config.yaml
qk_norm: true
init: "normal"
lr: 0.00121
schedule: "wsd"
decay_fraction: 0.768
decay_shape: "linear"
doc_mask: true
MLP neurons of a small language model. Each row is named by its layer, matrix (down: output weights) and neuron, and shows model dimensions 128-319. Each number is 128 + 32 x the weight over its row's rms, rounded and kept within 0 to 255. Numbers have three digits each. A neuron's up and down rows have the sign that makes its largest values positive.
After each neuron's rows, "raises" lists the tokens whose logits its output raises most directly, leaving later layers aside.

L9.down862:141179163112129111117106082115129154128134099124090079114145155142207088166175108089134052113138107093139108118135123128131153093207120121167096091091162088130108137115148180132156119120123191171099123177142146131122205156158184117143171112120113121138111154110103132146124056153099119101122164175057134115106202119137154079129103141116157111148102099149135154120126151158119100126061162094070083156080070111176118117154139105104162101110177133084105123137135141111126163092134110127084174113129123092093157127107117132119043152095107126202110122182130153166078129126114117142
raises: "ter", "a", "ten", "so", "ime"

L11.down209:153153156062109133206125105162130191129155150135102140124138126069066084145094100126142089155129158126137088099112103145129185094111104108104108149137104151093103132138107145055143112101136124127133216219087136124129136142158134137115124140187105150107143178145082158066174131147057115152093176171169148137131187154167072099133092166165091125186224054157132161166142099145107137124139161171164106148148120169170101114136142136061096179156135142159143088066117113134153121137116133093159189125151128095111131145176191145205129061133088153121093125121100227096146132139105102104
raises: "iers", "lands", "ows", "ements", "ories"

L13.down284:122122110159180151116153128148118119131124095126112140088141148102113135139105172140121127039157122192153218137115161098113151106085130133088119180133133106146181136097154160133126083174170144128126118142103128133105113085074143101055172094147144130119115171062119138164160151100172158088184151058120120086083104192129190137110154120035159114147163138149142114090180121115080150167170135135113088140128111062160134129085134156132115133126106046185104121109113160167162155113070137102145115197093144100070143118107136134118118152097139138157068121112136138112127160118153155124
raises: "ip", "ap", " Cap", "omb", "form"

L11.down483:106164083156153136126161120129163070131138105127096104127120146143120114126066125120125121076091115136137118160068114028148142175145151141164150159127170091147177147125130043102140138171113112107112118104165124108116193100157147095160119160105152155127090107114093174104175169072152112106144097193176156094157109101107124089111091073158131157148108117132082158099147057165122134146104163122138098145082139053105123110102170180141132172095096137153151108079101142115144153167068178180168115078151060106068140157102121145146093120156139129140123154165082165130094079208149178132
raises: ".", ".,", " .", ".S", ".\n"

L11.down847:172165132122173163122155095127101146198141119120145084128124171102077109089107086143151189177136144121163072180151082109113137060062111138148149121170096172095098141186115061093158125137121101147141160136084127132177075131116119176140139163101140166062122112130090145135138145123166187134110132135132165122115136127084180135183145119125170174184185125130102126069163147123125133139141121074100080140127161100134160191113156106144075088083077145146119142133130100088126142088116211127187164192111119140154156183104077169124127081110090147140116094153140157157083154082095124120
raises: "ted", "hed", "ended", "duced", "ered"

L12.down955:163131100155094142013151060102084066192090172155101190111179166080105180061135134123086112086147138128139132139079170170078161148201105142134090105118105117132130179126133157124134092144213161067181144129103136158111121100083152182098064128141058140124127084149131145096165137173143061067150128075086138124152107087121140079133122104124215100146168149194096075095131141079101131158145177185087101135118104127128119134118178092194100100120145158092110148177093181162146096177118094180145128160129145173097153173127157110097125129143099142111139126111134176136119153142184136197
raises: "h", "hy", "han", "ha", "oul"

L13.down642:128090142094149069131121136149075090193131151123148163115105105095081219137098135147108191137121139140151113188143181093166135154093150156102169108149134136147157113124158160155135100156123156134170113074123131173116092160062166126139110120136077093158086150150089171148093147142164096098178139131156166172124076112077068130140137093100107090163131134144173151179097122122167152167099117093176161133063124166155130117129138159149138122084065167134118122150134091153161101106131133139108112126129051170157193121157121141118095147135136089112114101097073138057114158137058123156
raises: "ee", "und", "ed", "ost", "ut"

L12.down701:058113155145130118141126119118163076135102176152099145091096130085205169125126126139150122160127135148124053134085089120089145138180124155148189096106063119100191104163136131186159095029081104186085088176161103110055130122107141137148072156118151156144138133113150137204134084198147144118176136153176103164070166120090133116139125114148119113174151174129149052129185063135162139141078125112131122141154184158137125136122168066162191106145143124087139128173142112154117140123121045132090119109189100090096170145151127132181124095167180117125162102143143141108122119158131126096
raises: "one", "/", "l", "ath", "ive"

L13.down774:129155161069135132102134106097150149077110164089125162082117085073161129152073141160153109134173107085123109116155144079158146141173084086161077134116147120097117137147144151180135103116191079081093121096161125080117122140136095093148104124145070122130168131179088116156098172148084138137147134125102071108162132125043142144098104057146154168143140097114159120109149064182117101108105141133140169159119145175185083138098126184154121136131130132113119112123094084104111138117144150087102162110100133095077116082123184115106136144175156063148105167158144134105115141119110052137
raises: "in", "ins", "int", "ination", "cast"

L9.down1004:144143108138092085136105127080138150077133144087150109199132097151145113160099151151146107146112128104132167154130121084163106136163150135117120177135190118134170189038140069126143116094058070099129076083160125165187152099123176089040071200110154091110136112098140134143088136167144118155070143100137123149115168141090108164147198138159138138123128117114172110142131053127144092189107126147172119147148134119149123176126136187219166176147205141012152084115149140156173117155109165101121166108085099153096160136132126130107129122126174119166099120133155146175127096071116139142
raises: " debut", " play", " season", " Play", " team"